Part of a small language model's weights: 12 layers, 14 heads of 64.
MLP neurons of a small language model. Each row is named by its layer, matrix (up: input weights) and neuron, and shows model dimensions 384-511. Each number is 128 + 24 x the weight over its row's rms, rounded and kept within 0 to 255. Numbers have three digits each.
After each neuron's rows, "fires after" lists the tokens most often just before its 100 highest values on Wikipedia text that the model never trained on.

L7.up4318:166116097176111089145115108124196203150111158168118089076122147156126107089122129138129136096132127150173104171101108114136124115139117139145106147141142102144107170142154075126108120127065119095164120110135167143114119128113127107153120160115083101125146154147120154123152150119124131115111137163155106157136119128102166144130157108125091092089123122158101175142140175129095097154160
fires after: " |", " the", ":"

L7.up3301:148106108119115139150063117160165090115079124125102170134115122128144116132088091126113163123130130113147125126135137116135061168164071123105114110114169116139126097146166096091117091114091131149119151126130063143155145148124160116140180110170097200149107113141141119125115131170163092133155142110132158127115145155148183114158085140127136143115110139136148091115165141186131137125119
fires after: " |"

L7.up4700:146124129112097097155077137102109106157147103074141162111106101112085161114152103137149164119150098143135152120133122146167136085121149128104115132132103129119116112138182087149091088083140140118128129116138129117143179147133107093140138156103099128147164161117155127133152181144138146141111135170098121128129162120159143139092094091130081096142150118118104139121113118128146122133131
fires after: " |", "′", " he", " un", " He"

L7.up4217:158106107158133135125136127118175120100095161110118111082143105124121144144099138125138095165132106102145139067121150154156100087130115122158112108116132091130147148137140121129121145063133117169167102106154082146139142158091152116100124141117146122098143092152131161109104152122134141152128119126155115105163094088149140142147136097143144133117081129122153173129183149186105134125135
fires after: ".", "'"

L7.up992:113171136131118116117089141134193127173135122118148137090136158105138111098089116137139129157120125082063125101122138094178166139131121113117112090122151129099130147114114110139122106125134099121112109109108099115084062092111141116122122148129101129095099162152122158158134186114099133113123131140153127136096129150159153149114133108109156150115134145115137148087097099156129129156143
fires after: " |"

L7.up4375:098115149172155123109137136111129138154131114106119133119121140065151089136130145137175119148149118133106111075077133119129136147171141123158097183129163111117101162133153141135096090100068127111111131091136105141121119152080142136198120073133128110114108173080090111123143144141127116106122163139135095160098094152096123106152161089120113141111163103140120154119120132144117151128162
fires after: " |", "\n", " served", ":", ";"

L7.up4212:155118068107145134146100078113115093136116141111116141117118086139148119115146141128102128092136103121078145147114094130138084136138076152105125098107117121113129136127150131160134110149128082100143086189141133100111143144172132116190074131120120164161099158132163120121115159080095111098142111120151132157110131137133152107127112145169123131156105141145130106130120119089141136119146
fires after: " |", "s"

L7.up3219:137156126161142136115117098168122136120162127128157157125152126165121130140185175127103121119109147145122143097150101156103160149141110133120098142122116134125126143133132120106095124144089158156143112146168118079120101119157126133117141124107159125120143124138119140150179129102099169188083104121096117126084115187166139142123159137087175102116100125133087155163138140114108139150108
fires after: "–", "|", " |"

L7.up4661:131149158122124103108169105147153141149170116154133141128139112123105139141104172126122143142123126100139152128136130126125115114146112129115143136101131137112115133164145090115126089147147104115166056080124104109102154092071136118080093095207115105138081157147119157104105145142147145139114121157140093150169130115113122093150128121116127125131103157120138132137081160168123128116161
fires after: " |", " ", " ac", ";", " enc"

L7.up3147:114121121135087152118088102067138108129089104121108089112134118123129162100100146098116123107154141137119144127147093128159124121152145138117141175130125137129141072144116140120131135134140095110194118138127084171094130102116150123173112115138137096134110125102111134093125174108125128122165122124133147143136133139143140140104125101127133120120113115112112112134142146158119120117125
fires after: ",", ".", " where", "\n"

L7.up3640:139134143108101103118101124106107158116103101163120160165167148116127131145122142151154161150134139133113133107103108098095133130107111141153124155121154155130103119089114139091132138144188122167126077096074102111129111105146095154149088117110098121126136125107163116152147135137152143179075126156144115139165134130122110061165162116119117142099121142121167119116116102150110158131110
fires after: " 0", "0", " 1", "2", "1"

L7.up4459:150116156104120151163143089143155117147123130113137194109131149162155130107118122121126158148132152156094135177140097083127126146111093095138103163157110098079146131126131144132103106130104130103147118113177144125133140144136091091141122123163091128121140160129127053120118162135087133073144152138170114188134104127151154131143152093101175120136126090127130104116122106140138119144125
fires after: " the", " |", " Southern", ","

L7.up4405:142100106115123122107113181108124117202120113128142084098140160142116099119085094153107162152115121130154101149159109141140151107145188121116113184151148132118149160122102162158127139134119104139131130157131168109116095139098160102099103095118139122174152147148120083143157103124095184106091154113129144109152119149139160131124154103141156160165157139143148197107089105111118113138142
fires after: " the", " (", " \"", ","

L7.up980:171078126126111102158136123110106128118123181092154134136152106163111119121148152103150115161146117169139127093169110085098157144125154083115126183146155125090141088113108104113110153100082119170157111150147104135104141118105160125147173138155155128172170148119101101086161128168125126194109125135130112141101129103122155091122125139151114157101138064086127123099156150134145090120189
fires after: " |"

L7.up3670:145137108155142116117127128107145110130111146159133098140126112111149108125172105123120078183160076140152100066137166103113121130148136131134159137126137159176168110123135141186097097170098136107130140161135155123110178127070082106144164050109144131118127108112114117132098139109094197159131117128115126129131178140086130151098139129087107120116151120164107119132087163176123123147143
fires after: " |"

L7.up734:111138169158116134133088137126140147135134153097157127112117120135143097155113124081167171131125132108105159103062128130143144140161141111115124124131139099128106120165140141124110117111108155123122117123126096131117144107110130118165130144102140135129097129128152128127148114124187154085130164148121164129116143108118154104105131091111139129135138157105138113109160110112116178154149
fires after: " |", "."

L7.up923:141158109127126109057159115113106125148130122130098172123126124121104126113115110112128159137165096130126123128151143118135106098169089129138111144176117142174120154133134148173085145123156114112125161139135145106091110158149154118091151151116135112124121098158156165150141141085118157078120141098170152149106146121152135110149107096141127121100109181093144153085100138153120155183130
fires after: " |", " ENG", ";"

L7.up2396:089090131132151131105110102093123121184135098134115098163177109173120127123111169127121149154128086132156103135131121175107126115146156101158144094129144097151132092114151120159071127157092102149144110130123137150135092119132106138109094157112125127122127168143152105150125152138101143136073151146160139113102156133129140133139120072102133145113129203075154140119138099113155155150125
fires after: " |", " 1"

L7.up1100:113141135132114136145169128131112154108109143126127106141138128177140159135136146097107164131146122130146136109141147144117099139119122132126133152143148137118106131200105113137149142186105133153129118110119150128101131046111154145108122133112136135161124140127100117167081161106136147193092082098111118150145139098123104119148142126133136150113140117101136140119103125146109133138142
fires after: ".", " |", "==", "age", "("

L7.up446:122130092123122163120104139114172177109110086109147118124128106127104125158120105112112135134184135122136123121184150161188126083120076110165118133114139144121102165136157179139118090148144081113149105141088136110145091131126140123124136144131107106155118143144160162121153167129122186110102130122131097109144138133144105143128139116111172102148149129097124094125123088126111089164157
fires after: " |", " on", "On", " the"

L7.up1672:147184097122108126137097130128155129125115074142126125163164102131153131105129140117125126151142092148096095136074117097102105116132117122066098096117127129104163167126137147114095168136129085158175138100134129176115104171140116132090105102126120133107139121136131102171144105127140153166090135192153075155180130140095135106123135093118133109088117104135137111067139133092128128171099
fires after: " |", ":", ";", ","

L7.up5005:101125116146122103189060101117123097118130089129153131169083150115127125087134132141125118147154136125111185161145150083139099111158122120107145078136138080116125142144093128126090143136136093142126127142155157142132129170098098132148152119130115096168108128160100112114150137146082117119081163115117155107134124142085128157149144108093130145114123160124150095087105180144103107122182
fires after: " |"

L7.up2049:129116132102100161162120179111143100092104117123121136139096134130115120129154075078089179121110154121115108163176178143146136138137111130077134143131112101136136108112110122125124092133102099155120103131163145128160118136139124142132118144101144120123121134171100143128145141136114125065112099150179078125142177130178120121168140147150097106138108127102132132113151114090108139140157
fires after: ".", " medal", "-", "|"

L7.up1579:186107117125131100131121130124120127137118174148096120119145146158115120077128112158114143123121118131165152102098200123147161125154177099095125135082086082137130138108126133166129140134145153126157147121126135146198136141115077097146140108150113108104136120132092109120110132166164107145114096120180099129128139149111151128107147146116132154119113101169162126131117106154126128100115
fires after: "\n", "-", " |", " in", " the", " of"

L7.up2409:111129093122137138145129102075152098129171134078112110118136132159067134092123131076151145119150119180123106132127097127111138147154119056136112107137150123137134156103129152133135093135143108144112147157141102128142100137193153146133113140158123126142112131119112159108141121092101144116115112141136125149137139144121143115133166124107152107134142120124153099153107148124122146157174
fires after: " |", " the", "\n"

L7.up5274:140105116127162121105137133114133160120145107124154145161127095158122106124097151140128137150134113108156122136110101090122129109142145139133136165096114133130126130106118120161199128148179203096130090139126122082144115121135106113160132139132181111130114099160111144111123148098159133115121106148139166136148127111120127118084176129140153132135132153128102074139102155133125141166118
fires after: " |"

L7.up4578:086102135146176169121121119119107094120150134147122121107110127171126127121139133139122151089166109129153122119159136117126090095143144108159103135153154158105187124110118126111129142138123096137156129176151128159124092103092147115142136181165147135178141108167125144121161082152120150143095137083157170114147060114116148087110138140113180153134124133120140115146146118146115155110116
fires after: " |"

L7.up1228:117088145103090154132112090091194121166103094151105126135131162155141145136132118124104158180169147126142123115146118109138157110142149074169147132130120097122114090131150138074154132139141133143174141165117110166158139136107131109156163132145140127168113173161151105114098120115132133095109115117135135123162116134091099104143126118092140088124130114155119137122138143130149118133129
fires after: " |", "–", ";", "\n"

L7.up1411:183133112100091156175106148128082128135068076207122169148126142141134113148149132153159115125099120125128130124123201124135103131157120094105134106127125137083127134106137128107135128124150091177107120099126108126140164140128182109140121156133113163155147162164139143150127142109174094102146087150109101122119107126154127117123104173126114122155115074107187130105086164166138153152162
fires after: " |", "|"

L7.up3333:114135193096138145116117113152136133138131115113111118141135107074120179116127117099150168085137164160107175128173126143126122138146139113123161150126137087143118084111120172105092100128101142162121094094125115117125111101128125128156113100112146154131121158163114133169152116111131168124114090141136086105182143172097150160134057101136129102133098145104104138098122135075148036125116
fires after: " |", "–", "|"

L7.up3357:100107106137148125144141132101161126167145125104169091129111145129091137103129125098116171134137151141089110129164105134118170112162125113146100109108203115130136100157157174138157153129127099153107131134165145170149095152096127146100142143155135127164136114133139121143115129120143163159093115118118130108091131138072133159135120132135102141145091156093175130124120154141126157125133
fires after: " |", "|", "\n", ";", " out", " the"

L7.up4326:116141153098123084139154128104125127146150112124190121124105142145142099124079148105125137177121088131154131105114073066109172153129112090150142140111137146129156130116143143108165149105153122120152151183141101111102148143130114111139148149159153130120166163107130120114120129125140135128106124099131159135125109104097111138163126160103104123167161158158140117121129134104120115157148
fires after: "|", " |"

L7.up4060:161150102172117078135113116152108126177095130128152134140136124098112142106132171121094120145134145065114098090142135117117124134114118147160121128119135171125154147126116138134148150118090131098163144135117136130160129138124130110163086152148143126107172152079137143136097170105117139119129120167128126136164117137104153146156144111106150116125095116116107107105136106146142153159141
fires after: " 2", " 1", " 0", " 3", " 5", " |"

L7.up2322:125123129089126130124155108132138102140176125133125124146120149149117116124161160122112134136137114144192134100138171152117142095131092088160134149124137152157156095155097124107136090138147198125106123117104138094106133127104133095132137125079109157124106155164115098108104177115109134119110088152181083133134146166128134163189129094152107085137129156134136094109122124141136127100094
fires after: " |", "–", "\n"

L7.up1357:125114151117130129104143133124143105108143122131114164113117121114112117138135130102134191131140152135136162129098140105190075122128164111125143138121124158093144162132148119152135178125134141118140135108127115109133162162104116138153160096101146124183132136167093118187133192092162139104143119108122135137085160105106119131142124108142138136140160174113156161148111079138160127085124
fires after: " |", " on", "\n", "On", " On"

L7.up2835:158125160158123107068147107112139114105156120157144125112136129079090094165137137134120101134125114177150154104109113107150145107139181096121094128131136161103124133129156119139140117102142145102137155126101099113125110144134109089170136120135124129117116163115117155151131149143123087116107162064150144088136147169182126130074180139103109141103135124153136127156121151159162101129133
fires after: "\n", ","

L7.up3848:109138123137098111101127161088118171163093142139142146163149121108108195111169136095130165137133115112137122105141106146108134122107137109137109123149108148144174135138137073132101118129110123100139098111106090107140116107117093136117128143139124122114111122130120110153086119110113128131090115109129115138130116114124155109127125114102135178132204114108130129132115090108129161146106
fires after: " |", " +", " –", "\n", " CA"

L7.up1552:174194114120132141093132127122183140121117136151145119102142104127134167095176153082154159145149135169131121157085106075130172097106104110168144138106139132117134166138146162099151100158109164126124105120112120111101153075169099127142114129115141110144152172184114119128153127149094118167115145179195152087099158150107181129137113112115155093126101105107163165127122132100121113115125
fires after: " a", " an", " with", " is"

L7.up4886:119136106108095104135096136174143158070119157150133160107105144087151144099105105126119120099104083147121144116158134109159144126119099095139083152104123191144125150146131108095125127111148130105174113146123125170117118136177116126175143122074139119118148101164131106109128153137112138134128144113132115133145150122111149125122075117182136114135135176131087141125154117093111110097129
fires after: " |", "."

L7.up1284:133132175103137149174113116097125155119137174144115155073181145174137141109137112108110111135121134156135151067148141136168151109111127129156101140133101129160136110148147111095117108101134115085118161127111137075121150119132130132115173101147128049125117097136114125120137193121123140148126100094133118135158127129152108160153124137110106139152152132159164105129160149080140101179156
fires after: " |"

L7.up2239:105132152136129126125131162158125103177130140112117141131190129095110068149130109137126150125119139120155122136123132091160154095144161085144133154129120154133148119134112147154117129100146148144103145133146100158117154088093070107133128105133092118167146108125152155125109154141140127129114133130139083110134166123168163095150120134144130118161156158105147095110103179163121115105171
fires after: " |", "–", ","

L7.up2607:114138142136103131141152113129171144131100092135100150151140114028116137131110100126102099144129117113094134068110104123128172114166086132141160118143143112092119119105095149203131162109109135137080147130086125095151142150141096145125128114135107137144145128167110122108149141129134142132105131120121132149094127128112131122189153151148120131123151111144140129141111119122177106129130
fires after: " |", " (", " on", "On", ":", "ić"

L7.up514:112133102129124117095100109123128144135114091123129154131169092166132136086113127124119145095156117095146121162138095163161139117136131103172150131117125139137095124110093085090196117149107126158153106133103090154120149116070083131139110148140136131144167125122140113132119147115134150165117117153127063139126127136143089122122121097094135127169130113146105131128114129120120114129131
fires after: " |", " 1", " 3"

L7.up1022:149157116105129123164112119139118135104108146141177155129093156128068144121178124134113154149097120106090092151118135102106118122115153126131086120156159134149201128156145144106122153111140073126142151119121093128123156132117098140093155122119121131142137144158124106122180104092133116127143110167085107136117149116099123121144129133143131123130096180130176131104156121143140160104137
fires after: "|", " |", "–", " –"

L7.up2764:128139128127114126155109105168075122155111095128165137136124116140148125124115105111170143162115114118077159124144088147136159092135110078162085146154153085149136160079148127149127108126119147089126111166148102131138149153101125141169179152101092113138152112128156095075135182126143171099124157085121143149116112113134119091144115130092162152171148077109113140124124148142130084106128
fires after: " |", "|"

L7.up537:134168114113073130155152144140153136139114131081136125122129129119138127107127063062127085126147106100143144099148087130098124165123127104127112095115130151122116111131141149152098159100128140100170120140105113152143139137103151091145145117168111115122155139154132153153145175122135126107095135127148142105120133120118148157145097109114160166111158116169146108114127107112151121144135
fires after: " |", "|", " at"

L7.up2771:098139136117120136102110085107126127120129122179149145123127097128112152145134113128141120119140146122127116122148106121123148146113143123082160142101141133134129139186119115107144134138121140103137147108089075097120123106110149145185158128148127122155156099142150140164106106097077134128116118110116130085165100145134145144127089167119155115114144143129151131102086172150107125115106
fires after: ".", " |", " ", ":", " +", ","

L7.up1845:160135090123117117148119143150102108113110108141130093126127130163135174114140120150138094142079157157139161135131126168141110130161127114144144120157138123126141116082160109131139133130133149139146124103137112161135103096122111133116153159123181111150119135176101123137154168094125102091154112088124124118160133158146161130112143108128136144126143130123130136108134162120112107156109
fires after: " |", "–", ".", ","

L7.up3601:128100139145106141151161123129151154158132149187094116120154131114110136136102143145170120128136138109098152156123124117111126165142146088147108125087156092166113097099129132148123113124161116151157137155127111112188103142098108122154117143131109134106162119109114165134124146136135117137140122108150126130148134086115112106172135117161138141125119166190159140098085179145117144158142
fires after: ";", " the", " Tim"

L7.up5366:174136116125156116139117100123126135157144100100120186117131079119104118082102117115101082097128118127133093070153151095118129159162174109111082104127148133139145070122112118100114116102108147122149128097133116160129123135141144132097166120122108133111107136143098115157169159118132126061142180120134134133149137118172121115184105095097174136130111118088131117125156145106142168138126
fires after: " |", ","

L7.up971:131153134122121095118089132118136124170086123102125120121157165169092129093150112114100140137107122100105121183202093129144118140172126134127102108139126151167081072123096135117133130180137132117122055134159120144117163121148117099140116127112087132114162151142138119129140096110074125127124042127115124143128085144154103099145166129112140147106096119113181131102174148108135091111177
fires after: "\n", "-", "–", " (", " Cunningham", " he"

L7.up1988:139112112131123094130132109098189121179129110155100144124149149110126106092121154116136167170119090125153105083152133062105114100110148140108167191147150155150113112117107160136102106145132177101128129169143134088127129102135127145115160142124123085092130114127098122155089144114126174138114119115159136118079083128153100106137115145123107139104150125136103074126115142139143118090178
fires after: " |", " of"

L7.up5320:124179087174113167128108100128117060172121110155095141140144130097091116131120131142133100159139080124110094079083155128119124114147129153155099082184086147094122153122124164133115142101115093141134146145155096146099125119117161131154188110105113124142134137108130149163111142140131156135103186137141115125101114127123117144140128145102091107193115083132146120094101132093119081193168
fires after: " |", " on", " 2"

L7.up2360:121148133151094135100169109110111123098109158149139153121145147123126150159133137136075133176105121145138154154125134148153072146118136124159110159112100167147157106122165127132155101143099160125140187122121132160091166088117132135154140113143143148150148125134165109139118119156153143104099093117171092160147128164140149186107143124130139158146115138128155131103132120133106131140149
fires after: " |", " the", " as", " a"

L7.up1488:120110131105109125136135130135102110155135095134093105161192150111165148139135117137136144117090108106160163096146153077107134142092135116095107141113143128118129097131101124097125122173092104157155135112144121098117133124125140133103090133150144122141145174154114109123117129125124182159139144124122169133106132107113147112149081086131177105102102109170135103136119114150135158108089
fires after: "°", "″", " /"

L7.up1587:115139098139148135116165156136143115137096095125085141138108100153141119142114114111105144164183132185122156125142111140172149133115086163125123106117120117142131128126142118157123112092139142129068145114152124155166133113135138156136131145099125118150162129129149134140126181149112134129138123164123150160126145143140161129149119124139160117117139120139119142140080133155100107160143
fires after: " the", " a", " for"

L7.up395:138103165111127167090140110100138125112138157105126117133086102090114162078163145131158143160151133112135076128162136130113123111109109142113124151150154124128125134147129115130118135136155118134115125119119140109106129094116103145142149150152157150118136107147133144170150133146072146104133154093177150160145122081128188107106117108105128140086162111129104172111160156175114101128123
fires after: " |", ".", ","

L7.up1819:139087094098140148104102130169123110098122102134149102118112144129105173132081147131142106119130085166113106116142102125120130139143154129111101130125162122167149089138176148110112114136130124116101112135122065137114145154161145118157107161131127164184142171109164112178102174124108073127125126161138115143117110156086159151129135109134122128127111159122147137107116108127145123171106
fires after: " |", "|"

L7.up5361:130122116149138053123124136111111112175125160137131163171112136137123167160143153109131159150166145128135108147125123106099145134105113111109147139140158153131132130113146114180134138139109110117121112153128114114159158119177113090120071159145116163150143151105135103075118148140110128114130140114125127108189139089136094132134146146106154090151136169116151130081151148189159112169137
fires after: ".", " |", "\n"

L7.up3967:163139157126144160175150100140158154130119091140132095100160155102131108110134128120111142147157103128115142098103101134126085102146137068144144152152119165095115112116157151147149127170125135095154130166098142160135140136086181080087136154152079126154141093118115105165176122114117119135121125085127100127103142139116101093120096093141113106092101129132161149107130089101133120130167
fires after: "|", " |", " M"

L7.up3496:115145136139124146233153128117096119129116145134117124100181120090121170171081107138116129144091151120153206129115142086101127146095118083126088120139143133130106109157127119157139119080109080143155123076124135124133158135071142070155124138107121146130128093117139104146124133104148121097151119121085129129124132155161114125114138148106120154097169168100151146116096135093113116116121
fires after: " |", ";", "°"

L7.up2975:083130128127131092136123132145139113124138142089122127120152142132147128109138081121060118128112102110122129141081083071125126112098131077136124131125120108110123108130121154129146113161147151154179158116110202125152137129148094134126167120133139121160161140123135110154130129151145119136115110123129181173104133113121154119095142126090149140119132140104126126074130120118151106120127
fires after: " |", ".", "|"